config = dict(
    num_hidden_layers=13,
    hidden_size=192,
    num_attention_heads=3,
    num_key_value_heads=3,
    head_dim=64,
    intermediate_size=384,
    vocab_size=5562,
    hidden_act='swiglu',
    norm='rmsnorm',
    norm_place='pre',
    norm_eps=1e-05,
    positions='rope',
    rope_theta=500000.0,
    rope_fraction=1.0,
    qk_norm=True,
    attn_scale=0.125,
    bias='none',
    tie_word_embeddings=False,
    parallel_block=False,
    extras=['capped logits'],
    init='normal',
    init_std_qkv=0.0176,
    init_std_o=0.0,
    init_std_up=0.0176,
    init_std_down=0.0,
    optimizer='adamw',
    learning_rate=0.00261,
    beta1=0.95,
    beta2=0.98,
    weight_decay=0.036,
    lr_head=0.0174,
    warmup_steps=281,
    schedule='wsd',
    decay_fraction=0.486,
    decay_shape='linear',
    final_lr_fraction=0.0,
    batch_tokens=65536,
    max_seq_len=1024,
    doc_mask=True,
    train_tokens=452400000,
    max_steps=6904,
    dataset='wikipedia_en',
)
MLP neurons of a small language model. Each row is named by its layer, matrix (gate and up: input weights) and neuron, and shows model dimensions 32-95. Each number is 50 + 15 x the weight over its row's rms, rounded and kept within 0 to 99. A neuron's up and down rows have the sign that makes its largest values positive.
After each neuron's rows, "fires after" lists the tokens most often just before its 100 highest values on Wikipedia text that the model never trained on.

L6.gate152:79 59 56 57 56 33 58 38 46 64 51 38 70 71 48 46 27 43 46 46 66 57 39 61 78 65 64 48 47 81 62 46 29 65 52 29 61 54 71 70 55 44 50 38 50 44 46 55 46 40 42 77 66 22 46 50 76 56 60 28 32 41 99 42
L6.up152:57 28 54 38 43 30 17 21 51 60 22 72 55 32 44 61 86 24 66 55 69 72 50 30 64 56 43 57 46 57 54 47 37 53 23 60 70 49 57 60 41 54 43 49 51 60 39 83 44 49 68 42 61 50 51 49 75 54 77 61 45 36 76 47
fires after: "\n", " that", ".", ",", " |"

L8.gate347:60 43 80 54 25 73 51 21 47 23 43 36 59 59 57 33 38 46 68 33 59 57 60 42 55 48 41 15 72 67 44 38 46 74 61 28 71 59 36 30 48 37 33 57 52 46 20 40 48 49 47 25 35 30 70 66 63 61 56 50 60 56 48 46
L8.up347:45 42 94 66 43 44 26 43 48 58 66 60 44 59 41 37 44 46 54 35 62 60 52 62 54 47 54 18 60 79 72 74 49 57 46 31 57 33 48 48 36 27 37 64 54 37 31 63 47 29 33 41 22 35 47 53 43 64 41 53 58 43 61 61
fires after: " V", " D", " d", "D", " Label", " O"

L6.gate274:57 74 42 72 38 68 55 47 43 59 38 42 67 52 32 38 16 57 50 40 61 34 39 81 45 57 33 56 51 32 42 49 36 56 74 39 60 61 63 55 46 18 25 56 38 86 67 45 36 70 32 70 19 36 53 65 80 62 25 51 62 70 56 46
L6.up274:45 49 35 41 49 64 53 37 58 46 20 26 59 35 27 55 59 23 45 63 55 73 60 49 74 47 32 60 28 48 41 42 37 48 17 17 56 52 56 67 71 54 58 54 58 57 43 55 84 68 68 54 49 50 59 44 68 61 54 40 59 49 27 51
fires after: " (", "°", " \"", "-", " *"

L6.gate201:83 27 75 56 50 73 48 04 41 53 25 50 76 60 46 38 45 63 70 55 69 41 51 52 66 56 21 25 70 44 45 54 81 77 61 57 30 64 45 46 48 34 45 69 39 47 47 49 51 52 61 39 65 61 54 34 61 68 44 32 54 67 49 42
L6.up201:53 44 69 24 47 48 51 46 32 60 54 49 65 52 39 49 57 99 73 66 47 75 68 53 63 74 44 33 43 39 46 50 52 42 70 75 32 59 24 48 48 55 73 60 70 33 49 55 31 39 67 54 64 63 51 18 48 71 53 28 49 34 42 69
fires after: " D", " c", " v", " O", " p", " S"

L5.gate201:53 44 48 79 58 61 78 47 38 51 62 56 53 52 39 34 56 42 60 64 43 55 59 52 69 42 56 34 52 59 56 71 38 37 71 89 50 65 46 43 59 27 70 22 72 28 47 41 21 58 41 75 42 38 60 44 48 45 56 33 57 67 19 45
L5.up201:34 45 47 39 56 52 53 56 38 25 46 42 62 59 58 43 77 63 54 27 61 28 65 44 31 57 92 70 33 61 63 74 55 51 68 45 66 69 41 52 52 73 50 70 45 36 49 53 73 24 44 56 49 60 37 62 41 35 41 77 50 43 45 37
fires after: "\n"

L4.gate249:92 54 57 45 39 55 51 60 53 23 68 57 46 65 37 54 18 58 80 16 54 54 42 85 63 32 41 48 51 35 70 56 42 54 45 31 34 70 52 56 73 49 68 43 56 45 44 94 64 44 56 59 61 30 50 38 65 53 51 33 49 59 37 23
L4.up249:36 49 71 49 57 61 25 52 44 33 57 52 47 36 42 55 40 54 90 46 46 95 52 20 64 46 49 46 59 41 37 53 37 45 55 26 51 47 42 37 25 69 36 47 40 54 40 49 45 41 54 64 46 82 35 62 62 30 69 60 43 45 57 46
fires after: " H", " T", " S", " s", "S", "K"

L2.gate258:77 47 38 40 59 34 46 51 64 43 46 56 76 66 31 57 29 30 11 68 64 51 34 25 35 63 67 47 62 33 46 48 59 70 51 29 58 55 45 51 57 31 42 93 49 42 44 71 44 39 53 43 67 40 26 65 55 33 62 51 55 48 40 59
L2.up258:61 37 37 39 45 56 36 67 27 50 54 65 53 64 16 37 47 34 44 58 55 48 42 48 54 96 48 53 57 43 46 50 58 44 63 28 53 62 47 54 23 51 18 63 44 45 61 38 46 44 58 44 34 51 31 60 77 18 68 35 27 38 47 55
fires after: ".", "\n", ".\""

L5.gate369:55 67 74 14 31 34 32 50 58 55 24 41 46 44 67 50 45 61 39 31 50 52 35 82 69 90 72 48 46 63 45 84 62 62 54 39 78 50 35 70 56 57 33 41 50 72 54 63 61 61 31 45 43 58 60 55 48 47 38 28 56 62 62 39
L5.up369:58 43 52 74 51 40 45 69 85 75 56 52 25 40 47 53 36 54 21 55 53 42 61 44 32 32 63 37 56 52 46 47 61 38 51 76 23 39 58 81 59 46 45 34 48 65 59 38 34 73 86 25 26 48 64 72 21 45 49 74 55 61 48 53
fires after: " "

L6.gate123:64 61 53 64 63 48 35 27 42 53 90 77 59 48 52 37 33 46 55 67 52 45 51 71 22 40 48 53 62 55 43 50 57 59 79 54 65 15 82 55 54 44 68 36 58 64 75 79 45 65 51 58 70 48 47 61 65 59 44 19 35 99 59 52
L6.up123:34 50 53 66 36 60 39 48 37 31 31 52 71 47 32 79 36 40 49 59 63 63 27 45 53 38 54 52 74 45 61 63 59 49 55 20 42 36 57 50 43 29 66 56 50 73 33 83 73 50 47 44 45 40 35 91 45 32 65 54 62 49 52 64
fires after: "\n", " (", "7", "6", " /", "4"

L4.gate220:49 41 40 24 49 64 36 44 30 45 48 43 56 31 40 39 30 12 67 48 76 48 57 56 80 61 62 18 39 29 47 41 52 39 80 45 65 46 69 62 44 55 40 47 56 50 61 72 65 55 41 41 47 50 70 53 81 42 51 42 61 51 81 52
L4.up220:37 61 39 52 45 29 93 58 63 71 59 34 67 55 71 52 42 18 31 56 66 09 59 52 25 28 36 76 49 50 64 39 50 56 67 46 28 55 23 71 21 52 21 75 68 46 57 47 44 49 27 55 73 47 71 69 49 58 58 62 76 61 46 58
fires after: " the", " a", " his", " an", " ", " The"

L4.gate22:88 58 63 52 47 85 48 52 32 26 47 41 70 41 34 19 33 56 53 47 40 35 41 68 43 49 43 14 45 21 32 56 69 50 42 21 42 55 68 41 69 44 77 29 40 84 30 40 58 53 45 38 65 65 45 49 78 56 32 38 23 47 66 49
L4.up22:61 44 28 60 55 52 30 38 38 51 44 47 44 65 55 21 50 91 37 70 41 41 52 39 48 56 57 63 37 70 46 67 74 38 54 25 48 57 67 54 61 52 48 67 53 57 62 62 50 43 74 62 39 69 60 51 67 62 43 50 43 50 32 76
fires after: " (", "-", " \"", "P", " h"

L2.gate326:84 59 46 59 64 60 37 40 76 37 54 63 60 44 70 60 66 53 37 50 64 32 33 46 47 50 46 80 58 39 54 63 39 63 49 57 60 58 52 51 61 61 92 54 45 45 00 65 37 24 48 12 40 74 37 63 54 53 48 42 52 51 46 60
L2.up326:72 31 38 57 45 49 55 51 33 47 32 55 52 37 63 45 55 49 32 57 28 76 71 49 97 53 78 50 43 64 49 43 34 41 23 46 48 26 46 56 05 53 57 51 73 56 38 60 57 52 79 37 52 30 55 17 55 47 67 49 50 65 45 55
fires after: " P", " H", "h", " K", " h", " G"

L8.gate252:70 34 65 19 36 52 61 58 61 64 82 47 52 65 47 62 50 73 67 44 35 15 35 58 24 34 56 49 59 33 67 27 71 54 24 77 77 45 17 39 59 23 47 37 42 61 54 59 50 79 34 41 46 64 42 38 40 35 47 60 50 55 63 45
L8.up252:43 66 58 54 39 80 58 40 47 38 57 47 49 71 47 75 64 53 50 60 44 43 47 37 50 28 51 24 48 47 39 38 79 66 54 35 47 51 67 41 42 35 57 47 56 35 58 72 60 51 22 60 66 33 71 27 45 82 44 46 40 54 45 21
fires after: "0", "9", "8", "7"

L10.gate178:40 38 46 30 44 60 52 39 32 58 37 66 61 51 69 39 57 28 43 44 66 29 40 58 33 38 89 40 81 46 42 71 50 48 70 46 38 62 51 75 46 41 32 60 32 61 47 38 41 62 51 27 43 45 73 44 31 37 30 63 53 67 18 49
L10.up178:50 53 54 00 49 40 33 71 52 55 45 52 28 67 60 46 71 53 65 34 31 62 32 38 25 30 55 45 39 22 52 41 75 43 34 40 46 35 50 32 52 63 51 52 65 41 29 70 60 52 53 60 28 71 53 61 59 59 36 39 49 46 56 32
fires after: "9", "8", "4", "7", "5", "2"

L10.gate309:59 61 45 78 10 58 42 50 41 43 57 57 47 53 41 39 46 41 35 64 57 48 37 56 46 62 48 48 60 65 75 49 40 55 50 37 37 99 67 53 61 40 56 47 38 34 51 54 56 50 56 51 45 46 43 36 50 56 54 68 42 30 29 45
L10.up309:39 27 55 59 15 17 56 64 51 78 40 58 71 55 47 69 21 26 68 60 57 58 33 63 40 33 43 64 59 78 47 22 42 24 56 37 42 41 62 48 28 37 55 65 36 58 55 59 48 60 72 29 44 31 49 44 41 58 88 53 33 43 50 60
fires after: ",", " However", " and", ".", "ing"

L4.gate79:71 50 57 54 58 58 36 48 18 35 69 64 73 74 55 29 41 61 90 38 45 58 45 68 67 65 44 58 51 89 39 53 48 37 43 68 34 52 81 42 35 36 61 46 28 60 67 25 36 33 35 68 63 66 53 49 57 66 48 38 47 58 57 40
L4.up79:81 54 56 52 55 40 56 54 60 41 71 76 69 69 58 59 34 93 59 56 33 53 76 50 82 37 54 60 45 43 94 52 63 51 37 40 54 45 57 60 19 50 59 59 34 55 53 38 56 57 40 52 73 40 27 42 35 32 32 37 71 27 53 67
fires after: "\n", ",", " ("

L10.gate35:54 72 51 50 44 60 32 18 49 70 54 64 33 65 46 51 66 60 62 65 60 26 65 53 55 43 35 36 93 38 25 29 29 53 57 54 53 43 56 66 51 30 39 28 50 68 71 44 32 46 12 37 38 55 34 51 74 45 38 29 54 42 64 85
L10.up35:66 77 49 30 72 34 62 24 50 36 51 35 44 47 20 72 52 83 37 70 45 35 55 42 73 78 59 33 36 21 56 51 82 27 49 62 73 49 36 41 59 46 49 30 41 57 55 67 38 73 52 51 34 68 40 33 54 36 52 52 46 61 26 57
fires after: " ", "\n", " |", "-", " ("

L4.gate280:63 61 63 63 45 68 39 78 62 63 29 65 45 62 66 30 33 35 47 70 76 49 56 57 62 70 77 49 60 30 49 69 42 68 57 56 53 42 53 37 40 57 51 39 40 64 56 72 44 64 84 70 43 32 35 38 25 49 41 28 51 54 55 77
L4.up280:78 60 58 50 33 45 26 40 34 47 42 48 52 39 55 66 40 38 42 17 76 30 67 48 58 63 66 51 26 46 51 46 43 62 71 37 55 54 49 51 72 63 44 19 32 59 61 35 37 61 34 71 40 31 43 53 39 59 61 44 32 39 26 27
fires after: "\n", "-", " (", " E", " un"

L8.gate290:52 42 59 60 49 52 72 48 52 53 53 49 53 44 58 46 29 50 36 28 65 22 48 39 37 55 47 29 53 52 61 50 71 72 41 80 42 73 42 49 67 21 11 42 34 22 52 70 66 68 43 25 52 44 58 42 40 45 65 52 38 56 70 37
L8.up290:65 44 51 37 19 52 40 46 38 63 45 00 44 49 64 64 74 17 57 82 41 46 51 69 46 54 63 41 45 55 32 44 81 74 41 36 61 55 27 41 41 60 43 56 57 49 64 61 62 41 88 52 17 43 54 44 49 36 52 45 44 48 36 52
fires after: "2", "1", "0", "7", "9", "4"

L6.gate233:44 80 56 53 45 70 50 39 34 62 62 56 60 58 81 51 53 62 50 54 57 41 32 50 72 72 46 34 37 65 44 53 49 75 35 34 51 75 43 54 50 41 59 61 28 69 59 44 40 27 34 79 62 27 68 48 39 50 16 44 44 64 67 59
L6.up233:61 70 79 53 67 64 19 54 42 68 58 46 78 67 61 47 32 64 22 33 55 70 74 50 30 57 28 42 31 46 65 54 29 51 77 42 45 19 54 75 48 46 49 50 50 82 08 57 45 38 50 83 40 45 38 41 40 48 60 40 42 53 41 52
fires after: "\n", "|", "S", " St", " Peak", "C"

L5.gate89:47 60 42 42 51 52 60 50 60 60 36 39 57 33 68 32 27 80 54 44 41 39 70 49 44 71 75 48 53 52 47 27 49 43 69 80 62 35 58 49 61 30 43 22 78 61 60 63 72 69 73 46 61 38 62 37 70 70 35 66 33 67 47 55
L5.up89:29 38 49 40 43 51 54 41 75 53 68 38 40 19 54 65 37 16 34 52 52 20 37 54 49 53 23 21 32 77 57 43 50 45 72 55 46 37 31 37 64 44 40 60 60 33 56 36 65 55 61 30 60 41 67 65 43 74 43 60 57 21 70 50
fires after: " ", " an", "0", "1", "–"

L8.gate57:67 41 69 48 57 55 76 13 14 44 58 55 30 58 47 31 56 52 45 53 33 49 28 58 33 61 63 26 35 52 66 35 70 47 71 87 51 44 63 42 52 53 22 48 76 43 51 48 35 50 45 35 72 49 45 46 42 29 61 39 80 34 47 19
L8.up57:62 44 25 51 77 60 37 26 78 40 93 64 44 67 46 62 86 54 54 56 61 45 63 34 49 43 51 45 45 65 53 62 45 53 61 72 37 61 63 69 81 52 43 66 26 67 59 73 67 61 66 54 75 60 76 27 50 80 44 43 47 54 22 73
fires after: "0", "9", "1", "7"

L10.gate157:45 72 53 73 25 48 22 31 60 59 45 60 55 71 87 35 60 42 37 46 65 35 85 34 55 84 71 57 41 58 41 71 82 54 53 51 28 43 64 46 50 50 50 79 34 39 44 36 36 68 62 28 56 71 47 47 24 72 35 37 36 53 78 46
L10.up157:54 57 78 42 46 90 53 51 28 53 59 69 34 54 53 12 48 56 56 58 41 40 41 50 31 68 56 28 53 21 16 54 31 56 58 61 63 34 52 45 45 41 30 81 47 63 40 71 54 54 59 45 44 76 34 55 35 84 57 52 46 70 36 43
fires after: " ", "6", "7", "4", "8"

L4.gate383:43 55 47 28 55 83 20 55 42 43 63 50 88 50 53 50 29 81 74 35 66 64 39 62 57 27 48 33 48 36 46 94 40 52 53 54 40 69 63 66 46 48 77 47 51 61 46 52 65 50 37 41 63 51 55 82 31 39 51 22 66 67 77 59
L4.up383:42 58 43 51 37 68 48 22 48 60 29 68 76 80 69 32 31 47 53 45 45 78 57 69 59 54 71 30 19 54 37 77 37 45 62 59 63 35 60 45 41 34 37 41 77 28 55 60 63 60 61 68 18 52 65 50 54 26 60 44 71 51 44 63
fires after: "\n", " T", " C", "T"

L6.gate28:79 65 62 28 48 51 63 44 61 64 55 66 62 49 55 59 27 22 56 60 70 33 29 44 50 66 54 61 67 51 59 34 67 85 42 48 34 46 40 80 43 46 46 60 51 48 66 37 69 38 22 41 62 15 33 51 54 49 41 69 54 43 47 61
L6.up28:37 83 53 42 49 58 55 56 50 41 56 77 65 61 57 32 49 48 73 47 48 51 40 63 58 82 65 61 47 48 61 51 47 73 39 54 39 42 64 37 17 21 56 54 63 52 61 30 32 29 67 48 49 40 78 38 56 65 35 19 51 73 66 53
fires after: " s", " |", "s", " S", "\n", ";"

L6.gate258:59 09 62 44 64 52 55 39 60 51 50 56 48 75 58 60 58 44 47 47 36 62 39 53 45 21 69 33 74 66 37 47 87 69 57 63 52 61 49 63 52 41 48 85 64 36 49 59 36 56 52 34 80 50 28 70 43 18 74 38 66 65 33 65
L6.up258:60 34 39 49 27 60 25 30 57 26 25 73 32 85 58 41 54 31 39 58 52 33 29 53 15 61 66 34 49 29 49 50 71 45 73 74 78 40 47 70 57 44 57 50 75 79 54 52 36 40 44 46 31 59 46 51 34 55 52 21 44 73 54 30
fires after: "\n", "ab", " He", "te", "e"

L8.gate37:62 41 63 66 53 44 63 40 43 49 41 67 61 29 39 22 58 41 66 38 67 51 30 53 53 41 46 43 45 41 16 30 63 71 63 54 46 38 85 35 52 53 33 41 46 56 62 63 24 48 37 54 80 40 52 54 44 49 71 59 83 82 55 41
L8.up37:60 63 45 62 70 71 47 44 69 49 65 79 52 38 47 50 66 64 53 29 44 55 64 62 55 24 57 52 40 69 35 34 56 52 46 64 47 42 65 46 69 42 56 37 67 56 45 73 67 75 28 43 71 64 60 49 28 51 41 76 78 62 53 45
fires after: "–", "9", "0", "|", "1", " |"

L8.gate142:42 54 58 71 32 62 58 27 67 37 56 58 47 56 69 33 46 37 56 35 55 69 49 58 32 53 34 39 47 32 43 66 77 46 54 66 45 75 54 43 28 43 43 35 54 69 52 66 41 76 26 63 41 21 11 44 58 47 52 45 51 32 49 21
L8.up142:37 59 23 53 60 55 34 57 20 29 21 76 57 49 67 46 38 45 43 52 78 69 60 63 55 58 43 36 48 51 65 31 27 50 57 35 26 59 27 54 47 50 42 49 42 42 22 39 31 57 33 69 61 41 52 51 47 54 51 72 62 59 07 43
fires after: "\n", " Title", "-", " ", " Rank"

L4.gate335:63 65 54 57 46 55 37 32 47 45 65 65 50 20 41 58 56 47 49 44 54 35 62 30 65 73 32 39 57 48 36 39 66 84 52 21 40 63 50 76 64 37 52 30 41 79 29 44 32 46 54 64 52 52 65 71 50 56 66 43 77 36 31 42
L4.up335:55 45 57 34 52 49 43 41 57 37 28 51 69 56 46 32 38 84 85 54 40 54 43 63 69 51 40 55 55 49 37 45 63 26 17 47 35 14 39 53 34 45 47 46 42 42 52 59 42 59 36 47 68 47 70 47 57 30 39 38 19 21 22 51
fires after: " ", "2", "1", " October"

L8.gate123:53 69 58 57 32 54 56 05 63 27 43 49 67 58 49 42 61 57 57 36 39 16 44 67 68 55 90 37 55 62 31 47 63 46 55 44 55 58 42 40 25 35 67 26 40 14 54 44 55 50 47 56 50 40 47 51 59 32 73 30 72 44 60 29
L8.up123:74 57 40 40 48 71 85 24 47 44 41 43 51 62 63 49 57 86 54 54 36 40 54 69 65 74 75 52 38 30 56 48 39 43 54 40 49 42 34 25 43 34 42 52 45 29 59 58 55 67 50 33 66 49 58 56 77 32 48 50 51 22 42 61
fires after: " ", ","

L4.gate65:73 74 72 37 52 33 43 38 44 43 44 40 45 70 75 31 60 62 55 47 41 50 56 43 57 56 44 38 51 41 34 77 56 64 50 44 47 34 71 32 29 24 69 40 48 81 45 66 22 47 40 99 51 36 51 44 65 39 15 32 76 66 59 44
L4.up65:62 44 79 55 65 48 27 54 50 60 54 67 54 85 28 39 50 60 28 58 38 58 46 60 52 09 61 50 50 63 54 53 41 15 63 32 64 44 55 58 32 35 62 58 67 59 46 56 47 48 75 26 66 80 77 71 28 27 37 78 68 49 62 38
fires after: "\n"

L8.gate255:85 39 48 39 58 13 49 34 56 69 59 40 70 48 42 36 54 35 78 34 55 47 46 64 67 62 39 54 54 31 62 59 48 74 46 46 70 44 49 54 67 75 63 57 42 75 55 82 39 48 66 24 70 24 58 33 62 58 16 36 48 46 69 40
L8.up255:48 44 41 55 45 53 37 62 44 51 38 14 49 56 26 50 49 25 58 52 60 34 50 38 38 38 48 53 56 55 51 47 59 38 44 60 49 33 49 38 58 35 60 50 20 71 35 15 60 50 56 55 27 48 40 58 70 63 41 34 55 78 41 48
fires after: " ", " F", " Law", " w", " f", " l"

L10.gate143:39 42 36 69 37 50 54 45 41 50 37 50 45 71 44 37 63 25 49 31 89 36 39 77 62 30 49 44 67 30 44 39 29 77 82 69 63 77 59 62 62 33 31 47 28 32 69 63 46 52 37 36 54 68 47 52 49 71 57 34 58 59 26 74
L10.up143:57 57 53 54 62 30 41 14 54 65 46 50 64 48 57 37 57 67 31 80 45 32 35 56 67 56 89 69 67 67 12 51 50 63 56 47 61 69 62 81 49 38 42 57 68 23 56 64 72 47 52 46 66 57 51 44 56 57 34 29 15 73 29 53
fires after: "1", " "

L5.gate151:54 62 39 84 37 53 44 41 45 61 68 45 70 40 20 50 33 26 56 16 76 27 35 63 42 52 49 56 50 46 54 35 55 46 60 34 60 68 59 53 59 43 42 30 34 69 56 76 45 74 38 60 69 34 44 62 50 59 53 05 63 66 61 28
L5.up151:39 81 38 72 83 62 40 51 73 33 71 66 39 25 48 33 54 41 28 52 44 47 33 53 58 54 51 41 30 82 41 41 70 53 51 40 50 34 16 56 65 52 52 50 68 64 62 57 51 56 28 49 42 25 55 57 34 64 37 52 14 44 44 53
fires after: " ", "M"

L10.gate148:56 62 68 50 45 52 43 40 30 48 77 44 36 49 29 10 42 44 81 42 74 49 53 47 48 51 49 65 54 42 62 44 40 60 70 70 37 48 31 63 33 59 39 57 80 44 46 70 49 53 45 47 37 30 61 59 67 39 40 42 62 53 36 38
L10.up148:61 54 33 30 21 31 29 52 77 35 46 44 52 40 49 82 56 76 66 54 33 37 29 68 43 85 74 48 53 32 54 82 70 32 33 04 50 61 57 48 53 51 60 54 47 59 48 47 32 64 49 47 44 77 50 65 57 44 44 34 43 59 46 60
fires after: " "

L5.gate323:64 41 52 55 49 29 46 30 37 51 33 61 55 76 49 38 65 77 40 78 50 49 24 61 37 60 95 32 56 37 26 39 66 45 47 54 73 37 47 52 38 45 46 86 55 36 34 51 63 30 49 47 47 79 42 77 71 32 42 41 63 79 36 47
L5.up323:71 30 60 67 44 44 55 26 50 61 43 59 34 68 41 50 45 63 43 46 46 51 55 52 49 71 68 43 40 34 59 51 48 55 42 70 72 30 69 78 29 56 57 68 38 46 57 54 77 00 51 45 41 51 25 61 57 59 34 52 46 67 37 38
fires after: ".", ")", "6"

L4.gate18:61 36 38 54 35 62 22 53 66 36 47 46 45 34 51 71 31 38 61 32 57 49 44 73 70 38 51 38 43 39 31 46 42 61 78 84 61 60 59 40 64 44 79 64 50 59 78 25 63 37 45 63 49 62 32 57 57 60 25 25 41 82 53 38
L4.up18:55 53 53 44 49 56 42 20 55 54 66 31 19 67 54 54 56 42 41 53 44 52 63 46 37 45 43 79 12 57 58 68 34 46 58 68 71 55 57 23 65 40 56 43 42 68 43 48 73 46 47 45 05 39 73 76 51 60 20 64 55 38 68 31
fires after: "\n", "A", "S", "==", " A", "M"

L4.gate349:82 70 70 41 38 93 37 37 46 41 53 70 56 27 41 23 76 54 71 46 63 45 56 45 65 47 33 14 50 44 62 50 42 61 49 34 43 49 40 44 37 49 69 27 42 61 44 42 70 51 40 83 32 39 65 53 30 68 34 26 64 70 34 76
L4.up349:50 82 29 40 47 49 52 68 22 79 35 48 58 38 34 63 66 47 57 43 64 45 53 60 70 49 44 64 43 62 64 69 26 41 48 54 61 64 88 52 68 44 47 27 46 82 59 48 60 78 69 33 46 59 57 69 53 54 28 41 41 56 45 67
fires after: "\n", " (", "-", "|---|---|---|---", " S"

L5.gate380:54 70 40 53 56 57 43 25 43 36 71 40 61 52 42 34 22 46 85 28 58 44 45 65 47 50 56 54 49 51 54 79 55 60 46 42 28 75 51 53 37 26 55 61 73 48 43 69 41 60 46 50 60 55 46 32 54 35 26 28 60 51 40 59
L5.up380:99 38 48 49 75 43 35 36 45 45 58 50 32 25 65 20 52 70 46 51 53 65 60 61 66 56 66 63 49 85 33 61 72 40 51 39 26 39 55 37 36 58 40 38 47 59 44 46 39 53 45 53 60 67 53 43 36 51 33 40 51 55 64 55
fires after: " S", "S", " A", " s"

L6.gate222:56 59 53 37 66 63 23 56 48 31 56 35 68 82 46 23 40 39 45 48 50 54 36 81 37 49 65 39 45 51 60 53 69 55 43 50 68 58 53 50 43 25 53 34 41 60 44 55 71 50 57 73 36 40 53 24 63 59 00 41 31 65 57 64
L6.up222:56 73 56 51 58 54 25 52 53 24 50 45 55 86 54 63 54 24 32 46 45 51 33 65 68 64 41 67 65 65 42 31 46 59 69 77 60 44 70 36 38 33 52 46 54 46 31 37 48 54 65 82 42 39 54 50 53 72 52 52 31 47 52 40
fires after: "\n", "-", "|", "N", " /"

L5.gate13:57 50 57 62 36 64 26 52 41 61 38 49 56 53 34 46 49 64 63 30 53 48 61 59 63 38 59 41 43 30 38 52 42 55 67 70 68 86 35 42 56 31 67 68 23 73 39 49 42 48 66 44 39 59 21 57 68 32 44 45 86 77 20 62
L5.up13:65 77 40 46 56 47 39 44 64 60 48 35 74 41 49 52 37 32 81 50 33 39 35 63 49 63 70 50 73 29 56 56 55 50 44 39 30 58 58 57 39 78 79 28 27 60 75 53 32 75 47 53 34 47 51 60 48 52 64 47 55 65 23 32
fires after: " ", "'", "==", "B"

L5.gate379:67 69 40 37 49 55 62 55 64 17 74 62 53 54 65 44 50 37 59 74 74 50 26 87 59 59 54 51 40 66 58 55 64 43 27 63 51 61 55 32 43 57 55 39 33 70 23 44 28 47 46 68 57 16 60 50 33 63 38 30 63 68 45 63
L5.up379:38 30 42 45 59 57 21 64 68 52 49 61 55 27 59 53 42 49 38 50 26 64 36 65 59 40 60 44 53 54 56 65 62 56 25 55 52 29 53 49 34 72 79 75 71 49 52 47 50 65 53 61 07 81 47 46 42 36 64 42 65 69 69 51
fires after: " K", "K", " P", " T", "S", " G"

L4.gate198:86 54 32 43 44 34 13 57 25 38 34 48 37 68 59 32 36 53 79 30 60 45 47 79 51 53 32 45 44 43 52 79 66 62 71 49 35 60 61 51 51 39 43 53 51 80 37 59 49 47 63 77 80 52 46 59 65 62 60 26 37 55 58 50
L4.up198:40 63 52 38 70 34 64 51 51 54 42 76 60 66 43 40 52 60 67 65 66 75 45 61 67 70 56 62 57 50 33 54 55 42 58 44 58 19 75 26 26 30 35 70 38 42 59 75 48 42 34 47 32 46 33 48 89 47 61 64 51 48 54 57
fires after: "\n"

L10.gate218:70 29 56 47 44 60 55 61 39 92 48 81 63 53 76 48 58 39 51 54 58 37 55 70 69 51 55 26 41 47 65 30 35 46 72 63 34 61 45 37 70 55 35 44 45 42 56 38 85 59 56 66 59 33 52 28 64 52 52 34 41 55 51 40
L10.up218:30 44 38 39 69 67 21 53 49 50 55 67 33 25 57 59 64 65 74 41 38 57 77 53 44 36 66 46 47 25 40 56 38 27 65 55 70 58 69 58 70 63 47 67 19 59 29 61 34 35 40 64 28 36 44 47 46 38 53 24 76 63 54 58
fires after: "\n"

L4.gate250:53 41 52 62 33 72 33 51 56 48 60 60 65 57 60 31 27 53 45 42 65 34 41 39 47 54 23 32 62 47 23 39 46 63 76 22 43 69 41 53 48 40 65 55 74 46 46 41 31 57 60 69 67 09 38 67 46 51 57 16 51 48 66 46
L4.up250:41 60 20 58 79 55 37 29 30 62 24 48 48 55 41 70 49 48 46 53 50 59 51 48 35 77 92 63 33 48 75 33 35 61 65 73 47 52 41 34 56 46 80 23 51 70 40 42 31 49 55 58 48 08 26 30 51 65 53 69 39 29 66 56
fires after: "\n", " (", " \"", "-", "E", "Q"